MLP neurons of a small language model. Each row is named by its layer, matrix (gate and up: input weights) and neuron, and shows model dimensions 16-143. Each number is 128 + 24 x the weight over its row's rms, rounded and kept within 0 to 255. A neuron's up and down rows have the sign that makes its largest values positive.
After each neuron's rows, "fires on" lists the tokens most often at its 100 highest values on Wikipedia text that the model never trained on. A number after a token or word is its count.

L13.gate11 [101 129 107 119 106 149 126 143 126 132 116 122 132 139 133 162 132 136 180 124 148 113 125 126 116 159 103  79 116 140 141 112 124  51  98 162  99 100 117 169 143 130 111 102  97 142 148 108 146 138 149 147 171 103 150 125 108 112 160 122 154 145 138 139 149 158 136 124 125 148 110 133 127 113 159 108 146  99 141  91 129 117 114 185 116 112 190 145  70 109 118 150 160 110  93 135  51 154 145 136 131 116 131 144 128 135  84 118  83 139 120 134 145 153 143 114 119 141 160 155 149 122 156 142 132  70 168 102]
L13.up11 [138 114 111 144 103  86 146 130 155 138 143 110 139 116 130 139 147 176 125 147 165 153 121 118 118 149 109 118 179 160 131 152 136 148 127 128 149 101 114 143 116 128 112 152  91 126 115  82 139 158 137 117 115 108  80 131 129 129 154 137 108 133 162 146 113 110 117 101 160 147  80 114 117 205 120 119 107 147 139 110 144 114  92 128 164 115 129 158 120 111 135 124 108  91 113 113 114 115 155 112 104 137 146 153 141 119 133 160 132 125 126 174 163 132 132 133 178 103 137 135 117 112 128 122 142 164 124 147]
fires on: "," 98

L17.gate289 [155 110 141 150 127 166 139 147 115 131 139 114 139 124 128 160 141  88 129 110 161 162 149 129 133 155 133 110 168 122 151 148 119 151 127 111 162 143  94 119 138 147 100 112 120 110 154 138  94 145 123 138 175 101 164 141 131 111 139 103 145 137 150 115 119 133 162 101 143 175 171 128 138 104  98 114 108 117 127 140 127  80 125  90  68 140 162 118 154 135 127 134 160 169 112 129 150  85 100 132 148 119 118 149 143 124 172 162 115 117 103 115 143 115  99 149 127  99 125 120 127 143 102 123 133 100 104 131]
L17.up289 [108 103 112 138 136 151 117 154 132 151 118 139 116 118 134 134 106 139 159  97 115 142 121 101 148 146 124 130 163 125  99 113 137 142 105 122 135 154  90  87 137 161 155 105 131 119 125 142 173 111 138 124 127 142 136 148 137 107  91 111 141 145 133 121 117 128 152  99 174 168 112  97 120 139 160  92 109 176 123 138 167 135 152 146  91  95 152 144 181 127  99 127 130 137 136 133 135  94 161 135 137 115  97 143 140 159 152 130 152  82 137  89 144 151 116  79 126  75 121  94 157 154 104 164 156  95  95 143]
fires on: "s" 58, " S" 40

L13.gate458 [133 123  91 134 153 108 130 141 123 153 144  60  96 130 121 108 109 109 112 169 153 126 161 124 107 175 131 142 175 127 154 151 122  91 147 169 159 152 141 124 134 111 119 144 130 129 105 120 126 122 134 123 126  65 136 161 137 147 138 128 124 155 121  99 135 121 150 119 119  84 119 136 128 114 125 123  98  88 116 101 133 156 170 126 166 101 102 116 143 126 117  95 115 107 140 131 119 110 153 124 104 132 164 170 175 106 117 151  98 143 110 108 131 117 151 119 160 126 117 142 119 154 145  95  92  96 154  88]
L13.up458 [130 152 167 100 129 140  98 106 122 104 160  98 135 142 103 111 102 136 117 140 128 144 145 132 131 138 119 143 107 165 140 141 138 180 112 155 133  78 104 129 151 134 166 128 116 166 144 143  72 121 135 153 160 124 152 120 130  93 129 130 132 108 149 145 116 144 161 191 171 161 138 147 148 108 161 105 138  99 149 147 116  92 134 114  96  90  93 141 128  90 128  95 161 106 174 138 125 118 160 187 149 169 101 189 115  86 144 134 143  84 151 168 150 158 139 111 158 163 142 130 112 141  77 153  98 129 117 150]
fires on: "," 16, " and" 12, "er" 10, "ing" 7, " goal" 7, "ne" 6

L13.gate544 [142 145 162 130 101  81 143 107 122 153 142 149 106 135 128 166 153 151 128 114 140 190 140 114 126 131 133 105 109 161 123  91 167 125 152  84 136 107 100 139 143 104  87 138 141 114 133 165 145 113 116 129 173 114 106 126 186 138 192 115 134 129 162 146 102  92 110 144 145 143 145 122 161 105 117 128 140 147 167 106 129 131 101 188 161 123 124 136  94 133 123  74 126 121 122 204 105 120 116 127 166 125 115  89  88  82 123 140 157 129 130  58 160 142 159 112 121 119 118 117  99 131  84 116 114 159 133 162]
L13.up544 [121 135 184 133 120 114 125  90 104 140 137 103 116 102  93 116 152 156  93 172 151 148  94 158 166 137 158 121 128 115 161 124 154 107 115  92 135 146 116  77 162  98 134  96 111 122 140 110 125  88 117 181 104  77 144 132 136 125 138 102 126 121  95 149 130 109 126 115 163 158 144  71 155 148 104 118 125 106 169 166 119 109 153 109 129 136 133 114 163 143  92 118 115  70 123 121 117  91 129 115 126  93 113  76  85 114 119 150 125 100 121  97 143 148 102 183 105  74 139 100 117 130  68 121 140 140 157 150]
fires on: " re" 65, "s" 13

L19.gate62 [126 131 123 106  95 126 142 103 156 135 116 131 114 141 128 140 144 117 114  74 121 143 137 107 140 114 127 120 122 167 150 131 112 117 114 142 140 129 107 119 132 120  86 114 123  91 149 162 103 159 108 130 153 126 135 114 176 164 170 164 122 126 109 110  79 136 113 145 189  94 155 113 126 129  95  99  91 133 158 155 132 117 129 141 162 146 130  85 114 118 156 159 128 121  95 101 128 135 104 118 125 168 105  97 149 132 161 144 107 134 125  93 146 112 143 110  81 105 162 146 120 146 136 126 107  92  98 135]
L19.up62 [ 81 105 132 101 116 174 151 114 101 145 120 128 148 129  94  89 161 116 108  89 138 135  95 121 160 147 115 110 127 127 101  84 145 109  97 127 110 161 115 105 162 134 139  84 160 108 111  91 114 139 115 116 149 148 112 163 139 124 106 169 142 141  89 141 113  92 140  84  83 145 120 163 115 155  94 104  99 117 148 158 185 147 154 140 156 154  90 105 173 187 114 127 108 159 135 132 133 114 128 109 138 132 156 155 143 121  55 145 141  94 105 117 130 144 105 147 124 106 148  93 164 108 109 153 116 120 123 123]
fires on: "s" 63, " take" 6, " as" 5

L15.gate427 [115 169 166 105 119 114 139 108 134 152 113 105 115 152 137 142 115  84  91 108 120 125 141  96 114 160 145 153 105 150 163 107 103 118 125 118 148 120 100 114 141 166 104 112 153 156 161 135 129 154 136 122 112 131 162 144 124 111 136 154 135 127 155 115 114 148 129 126 134  97 150  95 125 120 114  95 120 116 128 110  79 125 122  89 117 141  69 101  91 158  68 148  85 106 123 128 136 187 143 155 102  59 122 131 124 132 168 134 107 129 114 172  70 131 118 129 169 150 116 120 165 132 137 167 150 135 119 104]
L15.up427 [146 168 116 147 112  82 114  84  98 127 105 162 123 101 165  89 143 129 144 129 153  93 102  81  93 129 129 113 119 185 132 143  95 113 166 121 162 159 160 143 148 111 135 123 141 157  89 154 136 134 146  91 115 127 136 106 161 157 147 129 150 105 112 128 100 117 113 122 124 134 126 138  96 121 133 119 149 110 161 121 141 125 122 111 143 121 145 110 114  99 152  75 112 147 135  99 139 101 142 151 114 109 109 126  96 125 157 151 156 144  97 112 163 121  83 110 111 121 145 118 119 126 138 151 132 168  95 137]
fires on: "," 25, ")." 17, "." 16, " (" 7, "ed" 6

L2.gate461 [115 155 138 123 146 152 141 170  97 112 138 106 142 129 119 104 141 116 146 140 123  92 150 144 136 121 165 107 174 172 107 141  61  69 118 136 120 130 109 126 148 139 119 132 147 155 131 151 103 151 101 147 123  98 136  93 101 103 107 156 152 163 128 146 133 136 129 111 120 162  96 191  93 121 172 155  94 139 141 100  95 140 145 119 146 131 108 126 150 122 124 139 132 119 120 149 145 133 171 111 149  61 147 113 120 120 140 114 110 156 165 153 123 144 113 150  85 101 138 127 153 135 130 126  91 141  91 133]
L2.up461 [ 86 111 102 124 149 114 103 142 141 121 151 174  76 140 160 109 109 121 124 135 141  68 147 155 123 163 101 148 164 118 113 133 146 103 166  94 121 104  99 138 172 150 152 160 121 109 151 122 123 107 109 132  99 132 113  99 118 139 144 146 118 114 141 122 113 110 115 123 112 134 135 127 111 138 140  97 122 171 157 105 119 110  79 138 112 129 108 154 141 170 141 123  95 128 122 141 133 115 144 135 168  99  92 156 110 160  91 143 128 153 191 112 147 108 128 160 112 134 107 106 169 168 129 152 123 165 121 160]
fires on: " National" 20, "an" 14, " International" 14, " Democratic" 13, " national" 12, "ative" 10

L19.gate321 [ 86 126  74  62 129 112 100 135 155 144 112 146 137 114 123 126 117 165 142  96  97 103  76 103 146 106 110  91 118  99 145 132 151 102 108 122 136 146  89 156  84 104 115 137 128 120 162  87 133 162  71 146  91 127 118 144 130 131 120 146 178 141 110 122 104 131 144 121 109 143 127 103 127 137 149 100 169  94 102 128 119 160 118 101  93 111 139 173 147 112 101 123 144 108 141 114 134 123 151 146 101 148 129  92  88 103 132 136  97 147 123 155 129 154 113 107 118 160 128 105 149 165 176 155  97 142 147 121]
L19.up321 [125 113 162 109 111  94 148 109 150 108 107 125 135 105 144 114 133  96 125 118 154 118 105 147  87 120 124 122 127 105 128 143 142 108  96 142 122 128  90 120 125 108 106 130 112 118  63 142 145 149 112 130 140 127 142 155 152 157 133 150 125 148 110 147 130 121 127  97 133 140  95 130 185 125 103 138 141 119 120 167 135 161 134 135 109 126 167 148 171 115 175 139 146 138 104 144 110 124 116 147 137 164 130  95 121 138  89 132 108 139 153 109 129 104 138 133 115 120 107 144 119 168 148 157 145 133 109 109]
fires on: "," 96

L9.gate119 [124 130 126 125 135 129 117 116 100 108 139 117 119 177 126 126 161 132 151 155 179 102 153 137 119 118 154 134 133 132 133 127 113 109 127 142 123 184  93 118  94 182 123 106 113 125 100 130 169 181 105 118 168 162  91 138 109 139 134  92  84 167 130  91  80 116 165 118 156 102 128 100 116 134  59 125 128 146  97 141 139 137 134 164 126  76 107 148 140 127 107 155 156  93 115  94 110 112 152  83 125 124 129 110 125  98 141  63 156 124 119 133  94 154 122 116 154 107 118 108 127  97 148 111  88 141 103 145]
L9.up119 [169 104 148 105  77 156  88 142 102  88 135 106  92 141 135 136 114 163 124 114 117 147  81 123  99 136  97 119 134  92 169 113  89 114 112  95 120 131  95 134  90 132 103  91 109 128  74 165 118 157 133 131 151 103 153 162 112 158 125 130 122 173 125  88 106 138 159 163 170 129 154 103 141 126 109 135 122 103 144 111 114 154 115 134 130 157 136  85 132 139  78  99 111 124 112 127 111 130 117 131 133 123 155 135 173 156 113  99 143  79 179 124 181 134 121 110 155  96 134 146  99 166 116 167 100 108 182 160]
fires on: " hold" 18, "===" 14, " of" 12, "==" 7, " to" 6, " play" 4

L13.gate551 [133 123 150 107 100 138 151 159 126 141 131 151 121  98  80 150 130 145 178 143 161 150 148 137 134 108 128 132 109 173 112 127  82 133 104 111 118 127 119 144 134 192  94 110 130 113 115 111 122 118 130 144 122 149 134 162 121 127 150 109 138 106 110  70  95 165  79 138 171 141 135 201 182 130 107 115 137 146 130 149 136 160 138 116 150 141 135 143 135 113 116 115 103 109 128 124 111  86  96 108 113 137 116 134  86 138 151 144 143 130 124 107 132 152 145 121 130 155 122 118 100 123 153 121 152 126  83  95]
L13.up551 [195 148 125 159 115 126 148  87  98  86 142 159 179 163 100  99 121 102 157 116  68  83 157 127 152 149 114 151 101 112 170  99 117 159 150 143 116 121 127 101  98 106 140  81 132 122 123 166 104 151 137 128  64 138 112 124  81 123 150 100 146 115  98 108 140 113 113 161 169 100 142 127 139 105 112 135 173  88 135 133  91 158 193 120 150 131 152 143 122 169 126 126 131 125 148 123 105 128 119 118  85 124 133 142 150 122 108 141  97 103 159 141  86 113 109 103  72 128  99 175 105 101 126 103 131 112 139 100]
fires on: " (" 99

L13.gate316 [146 126 102  75 133 109 130 111  82 174 179 134 106 134 128 154  73 159 157 124 157 148 118 126 152 138 108 126 187  94  98 141 182 127 111 131 136 130 145 112 162 157 126 151 126 112 102 185 117  91 141 169 102 154 146 139 125 143 146 126 161 112 136  80 118 103 142 146 129  94 160  92 148 135 118 157 152 167 114 130 154 128 126  64 169 138 164 160  85 112 104 160 169 140 131 140 148 101  94 127  99 110 124  95 119 111 149 136 135 112  98 133 117 135 137 108 114 123 133 145 162 121 132 146 136 112 129 159]
L13.up316 [150 143 142 156 143 103 116 127 153 130 148 112 127 119 127 108 128  90 102 112 125 135 145 155 120 132 117 133 126 115 116 156 116 125 136 167 170 143 131 148 132 187 115 159  93 158 141 172 147 103 136 106 160 120  86 126 110 130 120 140 119  97 119 103 107 106 133 179 119 140 115 138 141  97  95 168 169 150 118 118 143 111 142  72 116 114 125 149 121 128 137 140 147 166 158 129 148 115 143 139 146 104 121  97 135 128 118 152 132 104 120 123 121 122 134  94 129 165 134 119 124  66 121 106 172 134  91 155]
fires on: " " 22, " |" 16, " (" 14, "." 13, "s" 5, "ard" 4

L8.gate221 [151 192 131 119  82  92 129 105 140 155 131 142 145 115 150  96 166 102 114  60 145 151 146 138 154 134 160  90 134 160 121 127 154  92 130 120 120 130 153 140 137 124 107 119 113  89 166 102 161 122  90 137 102  89 114 161 120 134 139 107 159 116 184  94 112 171 145 115 111 124 147 102 118 125 102 151  95  98 125 119 166 100 133  87 119 144 107 120 142 122 120 143 158 139 156 111 107 156 155 142 131 155 144 142 150 103 137 107 116 124 126 117 111 106  65  88 139 174 106  83  95 124 132 155 149 133 101 123]
L8.up221 [143 118 142  91 103 146 111 128 120 135 161 129 102 132 141 130 139  99 138 140 120  98 148 131  99 125 141 157 136  92 137 165 127 161 180 108 127 114 123  70 143 121  91 131  79 109 146 104  98 131 183 109 131 103 142 126 146 143 165 134 138 123 146  99 121 144 125 126 161 155 140 103  92 137 214  82 203 106 133 106 133 169 123 125 132  72 151 157 170 113 133  89 145  74 135 157 113 134 112 142 113 115  95 136 128 153 133 153  88 126 160 164 103 144 100 166  86 153 116 109 152 131 132 136 126 133 163 128]
fires on: "l" 18, "n" 15, "s" 14, "ri" 13, "le" 7, "la" 7

L2.gate75 [133 120  98 133 137 123 135 112 138 193 174 154 111 163  92 129 121  93 150 111 125 152 133 107 133 138 112 119 123 155 126 119 121 105 108 152 105 137 110 130  91 118 144 132 142 123 135 117 102 118 177 174 116 116 148 178 103 136 145 125 185 155 148 123  97 143 148 138 171  76 153 144 165 140 126 114 126 117 122 107 156 108 154  90 149 179 143 118 137 131 128 116 107 166 151 132 162 136 176 145 151 120 112 147 123 121 124 109 159 106 108 108  96 127 123  90 115 115 137 120  70 145 129 144  97 141 144 153]
L2.up75 [116 125 150 124 156 100 147 122 127 137 163 151 134 113 165 121 146 120  91 138  90  93 124 111 128 138 120 143 149 112 108 119 132 130 126 102 134 125  83 125 122 146 122 160  96 147 137  98 161 159 156 118 113 185 115 150 106 145 177 124 194 137 100 121 114 139 107 119 159 106  99 133 138 133 166 118 161  78 156 115 116 103 156 100 145 142 146 180 110 103  89  73 158  98 145 130 123 110 138 118 130  58 108 100 132 123 133 164  71 119 110 168 132 135 128 163 138 104 106 121 125 137 161  84 148 115 151 147]
fires on: "l" 100

L15.gate543 [104 108 162 146 132 130 116 126 112 111 121 123 125 119 120 123 117 140 141 136 117 124 118 164 132 115 144 149 160 107 158 109 134 102 115 139 134 122 100  86 112 132 128 105  79 122 122 118  91 129 143 120 101 133  97  86 109 121 159  95 116 162 118  93  85  82 117 118 125 127 137 131 144 103 126  97 127  91 110 145 129 188 150 136 106 165  99 115  99 134 113 130 138 145 110  77 137 122 118 110 103  89 139 147  94  84 132 152 161 115 108 141 140 197 171 101 128 132 168 118 138 129 101 122 161 111 143  95]
L15.up543 [141 103 142 111 129 136 157 105 122 134 130 129  96 123 134 130 124 130 137 134 131  89  89 134  90  91 139 142 138 127  98 150 107 114  97  90 113 101 150 113  86 103 165 112 173 122 151 104 126 152 128 141  89 108 146 147 143 133  98 144 132 136 122 101 136 151 158 167 131 157 161  94 125 186 114 133 142 108 117 126 116 165 162 135 119 117 121 144 163 129 122 155 164 136 142 127 185 140 113 132 128 115 182 128 135 118 163 166  93 119 126 154 154 135 120 191 138 138 121 141 133 114  89 141 130 120 123 101]
fires on: " dis" 53, " con" 13, "s" 10, " Re" 7, " Con" 5

L6.gate558 [153 140 155 148 119 134 133  91 123 126 118 135 168 135 105 138  97 145  51 139 158 123 145 115 113 138 136 126 134 137 151 106 136 136 147 145 107 134 116 144 132 127 139 144 138 155  85  87 153 119 107 108 154 133 126 160 117 146 136 111 125 164  64 142 133 110 110 111 113 116 151 130 126  91 165 115 151 104  91 140  90 145 141 132 131 134 107 149 178 147  99 136 109 144 107 145  87 121 114  98 111 181 108 103 131 117 172 101 107 124 135 163 149 147 148  87 178  87 115 102  82  98 189 121  90 111 116 136]
L6.up558 [135 124 100 129 120 121 147 119 126 150 121 168 123 136 127 136  89 135 110 103 168 139 157 112 139 106 108 167 113 123 129 122  96 133 163  68  98 155  95 135 117 118 139 167  98 158 147 135 122 166  91 110 122 124  87 120 119 110 122 105 144 128 137  67 126 100  90 140 138 142 144 129 140 178 153  85 129 141 179 130 162 115 106 164 138 152  86 121 138 132 139 153 118 172 153 163 119 132 141 139 135 147  85 154 159 129 145 139 121  85 132 131 146 143 133  86 153 112  89 145 149 117 166  96 129 159  93 132]
fires on: " 100" 17, "age" 17, " for" 6, " Total" 5, "00" 5

L7.gate557 [110 151 117 118 115 119 106 152 156 131 163 111 139 167 128 162 134 110 170 153 105 132 124 194 132 128 128 129 133  99 173 114 129 118 131  83 125 153 164 112 141 146 146 170 143 158 106  87 126 112  92 126 118  98 173 110 121 116 119 115 141 160 122 141  75 117 106 131 101 131 136 145 105  92  86 156 117 145  93 106 120 120 137 125 132 143 152 142 108 156 141 141 144  99 133 136 142 154 101 144 167 100 126 140  80 121 151 141 134 128 129 107 113  99 120 163 142 129 118 112 171 124 178 144 105 115  94 120]
L7.up557 [157 101 104 119 140 136 113 135 119  81 138 107 120 165 189 122 122 118 129 141 135 147 129 129 154 139 113 150 157 172 151 148 110 137 174 163 168 117 138 110 134 167  91 100 145 109 142 140 136 134 131 104 126 138 152 122 115 116 146 159 130 190 142 125 113 114 142  90 115 125 182 161 113  72 132 142 115 151 154 152 115 140 163 116 128 109 123 140 110  87 117 145 117 143 180 180 122 125 127 139 167 122 105 125 146 122 143 155 155 143 107 181 105 128 129 105 138 123 120 126 167 132 103 154 149 120 115  72]
fires on: ":" 23, "." 22, "t" 10, "a" 10, "o" 6, "ma" 5

L14.gate467 [115 103 119  71 121  92 135 151 122 127 143  94 106 130 110 112  73 115 139 189 126 121 129 110 107 175 110  70 148 112 126 139 126 110 185 146 159  69 158 123 173 128 135  80 143 130 107 110 124  92 152 147 121 136 137  85 134 122 157  94 136  87 126  99 137 126  58 148 148 137 130 144 111 135 163 148 153 159 155 114 151 135 142 130 125 149 157 127 126 103 109 130 120 122 118 114 131 130 143 131 156 112  70  74 148 143 140  95 144 150  98 131 104 112 153 108  94 191 133 126 146 120 122 135 120 121 122 108]
L14.up467 [ 72  88 143 129 122 125 124 147 108 137  94 127 178 102 151 114 154 109 124 122 124 142 175 150 104 113 143 156 117 143 113  91 154 147 129 192  85 123 129 121 109 150 145 175 136 110 145 112 128 155 127  74 146 106 153  81 115 134 124 101 188 118 111 142 121 115 166 158  82 141 116  99 147 128 120 171 139  94 116 150 122 143 147 112 138 118  95 141 112 190 106 113 150 148 122 138 147 126 145 169 127 142 110 142 127 128 112 150 126  84 119 114 164 166 128  91 140 132  98 167  83 150  97  90 143 129  94  82]
fires on: " " 70, " (" 18, "," 4

L6.gate156 [127  93  94  96 143 136 104 137 105 128 145 150 157 124 122 119 172 139 138 130 130 125 167  67 156 112 120 141 150 121 111 130 162 128 101  96 103 109 132 103 137  98 170 114  89 137 132 160  91 142 138 161 118 153 103  79 125 160 118 118 105  98 121 132 145 184  85 100 156  90 146 118 126 151 136  95 166 142 109 154 132 114 166 175 109 144 139 127 116 158 107  87 147 146 137 111 150 127  99 135 137 120 129 131  65 158 103 122 149 114 106  96 111 117 144 107 157 151 145  97 131 135 144 146 142 169 144 134]
L6.up156 [138 142 133 167  83 188 118 118 112 132 151 109 147 105 119 130 146 123 111 133 188  96 145 110 109 158 139 140 132 142 126 121 120 122 105  83  80  85  56 153 156 143 118 124 142 135 160 112  74 133 105 126 130 179 127  77 113 108 135 107 150 138 103 124  87 163 117 117 166 138 102 148 168  88  83 107 114 107 150 153 121 102  93 108 114 157 117 135 133 125 178 130 120 153 124 107 119 118 105 132 156 131 148 147 119 133 114 158 114  81  86 134 141 124 139 106 158 124 131 137 131 200  96 163 102 122  88 141]
fires on: " w" 39, "w" 23, "od" 18, "W" 5, "n" 5, "k" 4

L19.gate365 [154 161 123 129 127 135 155 138 112 170 142 103 151 137 126 117 138 118 130  84 168 135 133  74  99 136 127 143 115 124 161 116 131 140 133 127 111  96 159 125 135  85 144 126 142 127 145 168 108 166 118  99 134 106 110 107 152 128 134  54 173 105 132 127 128 145  94 141 138 100 126  94 141 125 125 116  69 151 115  92 128 138 100 103 105 166 136 153 125 137 150 124 131 121 123 119 154 177 116 139  96 119  97 142 155 159  97 127  96 106 116  86 144 116 138 156  84 115 116 141 155 141 115 140 145 137  71 114]
L19.up365 [ 94 137 145 125 113 179 122  98 129 118 130 134 152 138 129 127 157 113  95 107 154 170  92 158 111 154 156 159 131 139  70 153 129 143  96 141 124 118 104 158 156  90 145 140 145 137 137 140 130 126 125 106 142  85 135 103 129 151 147 106 102  85 113 162 135 118 163 123 146 129 115 131 113 139  96 135 140 137 170  82 137 129  98 171 141 122  97 176 143 181 142 109 121 151 124 128 167  94 100 167  86 145 182 139  99 123 135 183 118  78 145 127 136 116  97 139 123  96 163 137 150 106  98 144 109 136 143  95]
fires on: " ex" 44, "s" 36, " Ex" 10

L10.gate346 [180 123 141  89 138 128 100 153 133 165 123 131  99 123 145 103 114 126 119 129 114 111 134 179 141 154 111 120 136 162 136 145 128 141 127  91 127 141 160 136 161 101 148 120 104 114 145 163  94 132 129 109 112 101 103 114  81 106  93 103 119 113 140 124 143 121  96 121 122  90  94  81 138 121 113 133 112 101 113  99 114 159 136 141  85  87 137 151 158 157  89 112 139 143 113 127 154 101 105 146 143 115 121  75 169  89 122 125 112 176 137 130  95  64 159 115 160 151  92 113  76 166 119  82 151 150 141 100]
L10.up346 [ 99 163 151 142 113 138 136 128 122 100 113 176 171 154 134 132 149 137 144 141 154 137 183 124 158 158 108 146 123 105 104 165 157 110 125 150 145 118 172  97 141 117 121 140 118 115 138 129 123 129 135 103 129 110 114 105 161  90  69 151 105  69 144 106 132 133 110 130 122 174 126 143 133 133 156  98 139 103 122 157 181 103 104 159 140 155 139 140  97 103 149 137 167  87 181  97 119 109 156 175 184 145 119 137 129 178 188 138 125 137 113 158 179 167 105 121 126 157 102 157 168 127  83 168 130 106 102 143]
fires on: "ri" 29, "ra" 27, "il" 9, "th" 7

L13.gate109 [135 137 146 138  98 166 153 122 115 125 127 144 144 169 132 167 125 116 164  86 119 181 107 124 122 126 135 128  94 140 120 132 131 138 134 120 144 128 117 119 123 178 123 156 132 103 115 117  93 107 139 125 134 122 122 130 158 103 203 128 145  82 162 124 100 157 136  81 163 107 185 147 125 130  78 119 131 101 126  87  91 124 144 130 163 183 140 101 135 106 171 123 127  79 142 133 107  98 146 155 158 135 147  77 115 128 116 132 169 162 116 126 149 144 139 105 117 105  93  91 127  96 174 137 149 105 140 149]
L13.up109 [131  94 145 138 110 119 108 108 116 108  80 135 121 166 109 158 155 128 152 116 113 119 109 130 179 101 125 137 154 123 148 128  80 125 148 144 141 128 172 152 151 159 122 135 112  92 106 120 120 150 168 122 174 146 102 126 144 127 102 119 153 161 132 138  95 162 152 144 119 167 166 110  94 139  97 114  84 167 140 139 134 187 103 127 112 140 157 126 135 170 161 120 110 159 126  78 129 131 110 145 124 108 117 127 118 158  83 141 124 136 105 131 141 154 121 124 155 128 153 144 133 110 114 123 137 157 126 116]
fires on: "ed" 27, "s" 18, "d" 8, " left" 7, ":" 6, "es" 6

L6.gate160 [116 126  96 118 187 126 126 185 152 172 123 151 149 129 127 119 101 149 142 136 138  96 102 116 160  98  96 100 123 106  99 129 129 149  99 119 166 183 137 125 102 107 116 139 139 162 107 170 111 133 120 106 125 139 154 123 121 128 147 133 130 152 138 135 111 168 106 122 111 142 108 154 120 145 139 108 156 109 159 176 120 156 155 136 162 132 131 135  99  92  95 103 107 161 119  84 152  98 125 150  90 112 113 157  90 144 112 122 114  80  99 132 109 143 161 147  97 154 146 115 147 142 159 148 122 130 126 144]
L6.up160 [113 124 190 101 119 124 146 118 148 156 147 102 165 112 102 142 100  85 107 158 109 150 161 146 139 109 143 111 141 127 173  92 142  86 108 168 111 132  95 166 104  94 115 129 155 146 158 129 131 130 129 117 128 137 115 133 124 140 164 125 180 130 116  86 106 133 124 116 126 144 148 150 133  96  96 155  84 110 153 122 111 117 143 120 152 127 132 153 171 161 139 161 117 147 158 115 151 120 161 125 147 120 143  92 178 122  89 141  88 151 105 113 115 141 166 120 147 123 137 127 110 138 147 136 123 108 139 103]
fires on: "d" 20, "w" 14, "um" 13, "n" 10, "g" 5, "ed" 5

L13.gate294 [129 127  81 118 119 167 140 142  98 110 121 116 106 133 155 105 103 120 138 102 126  69 134 129 152 145 163 135 119 132 158 128 137 117 128 125  94 157 144 123 113 151 158 128 116 166 139 108 156  92 108 126  94 119 120 136 107 102 154 131 133 125 107 106 160 136 138 104 109 141 107 105  93 119 124 164  68 163 199 129 170 140 127 119 123 151 187 123 101 115 124 109  80 173 125 143 143 107 147 134 111 120 142 149 110 119 119 132 108 163 171 124 130 160 152 106 114 119 190 105 138 160 150 164 133 114 131 155]
L13.up294 [121 120 150 126 129 130 133  91 139 129 135 110 111 113 113 120 117 118 127 140 109  88  94 152 114 151 129 144 150 124 111 139 141 116 152 134 144 113 114  63 108 164 121 158 128 104 130  71 164 126 117 120 143 113 105 140 133  80 139 150 162  92 119 138 161 122 136 163  82 114 182 100  99 104 103  92 148 135 156 125 104 157 129 178 118  96 111 123 119 149 157 111 134 164 145 133 169 146 170 133 115 132 118 126 134 124 151 142 131  99 181 134 118 137 124 100 145 125 106 160 163 149 117 169 104 135  92 148]
fires on: " National" 24, " State" 15, " of" 14, " national" 12, " state" 11, "al" 7

L13.gate119 [117 186 117 112 117 129  97 147 143 145 100 110 139 165 127 129 116 131 119 108 156 114 107 102  99 142 108 120 123 123 168 136 121 121  99 128  92 130  63 166 120  77 124 121 144 146 152 106 123 184 105 106 150 130  73 157 130 168 169 155 174 148 155 142 145 125 158 118 161 155 129 129 139 127 153 149 167  80 141 125  80 133  85 140 131  91 137 119 121 127  92 145 146  77 100 154 130 137  85 128 143 123 131 131 149 136 130 123 137 143  76 163 126 133  87 164 152 103 152 175 134 137 150 173 133 143 162 100]
L13.up119 [111 105 110 144 142 133 150 106 128 123  83 131 103 125  91 143 192 118 134 151 138 140 127 128  81 138 131  88 132 144  85 119 142 105 121 144 161 133 133 120 117 148 142 153 108 139 115 136 142 110 117 134  71 158 127 157 171  94  66 147 137  76 145 108 141 116 146  62 154 137 119  81 128 121 144  76 151  68  87 128 167 154 134 120 116 140 141 129 152  99 141 121 167 174 110 111  97  56 139 130 121 164  87 122 107 141 151 146 111  96 103 130 169 137 113 166 137 121 144  97 157  97 146 149 134 164  66 139]
fires on: "," 94, ")," 4

L13.gate7 [127  75 135 135 120 143 114  89 118 154 165 141 121  99 138 135 158 143 128 103 104 111 121 130 152 139  87 131 119 154  88 158 163 109 138 114 124 124 117  77  95 188 109 118 108 123 104 134 115 132 120 153 169 135 120 143 143 129 177 170 110 108 164 128 131 122 114 135  93 186  87 118 122 112 144 122 165 157 107 123  96 120 101 137 146 130 130 152 124 136 180 131 102 124 118 123 119 108 146 105 107 128 101 137 155  97 112 166  80  86 139  94 111 127  77 127 162 108  92 147 149 167 151 132 153 171 166 119]
L13.up7 [156 127 140 132 135 107 146 176  98 136 163 125 165 100 101  93 122 103 142 143 162  90 111 114 113 178 155 101 117  82 121 149 158 156 149 136 138 135 147 111 182 168 109  97  95 112 118 113 120 114 118 152  93 152 131 145 114 103 115 137 152  89 158 152 146 141  96 120 113  49 136 170 138  84 115 136 114 120 100 155 161 111 136 120 123 151  72 114 142 111 134 128 126 136  92  67 133 136 124 102 101 135 126 135 123 146  98 167 130 178 122 131 112 144 118 162 107 182 146 135  73 130 136 100  90 115 134 102]
fires on: "ad" 39, "le" 12, "ja" 11, "la" 9, "id" 4, "d" 4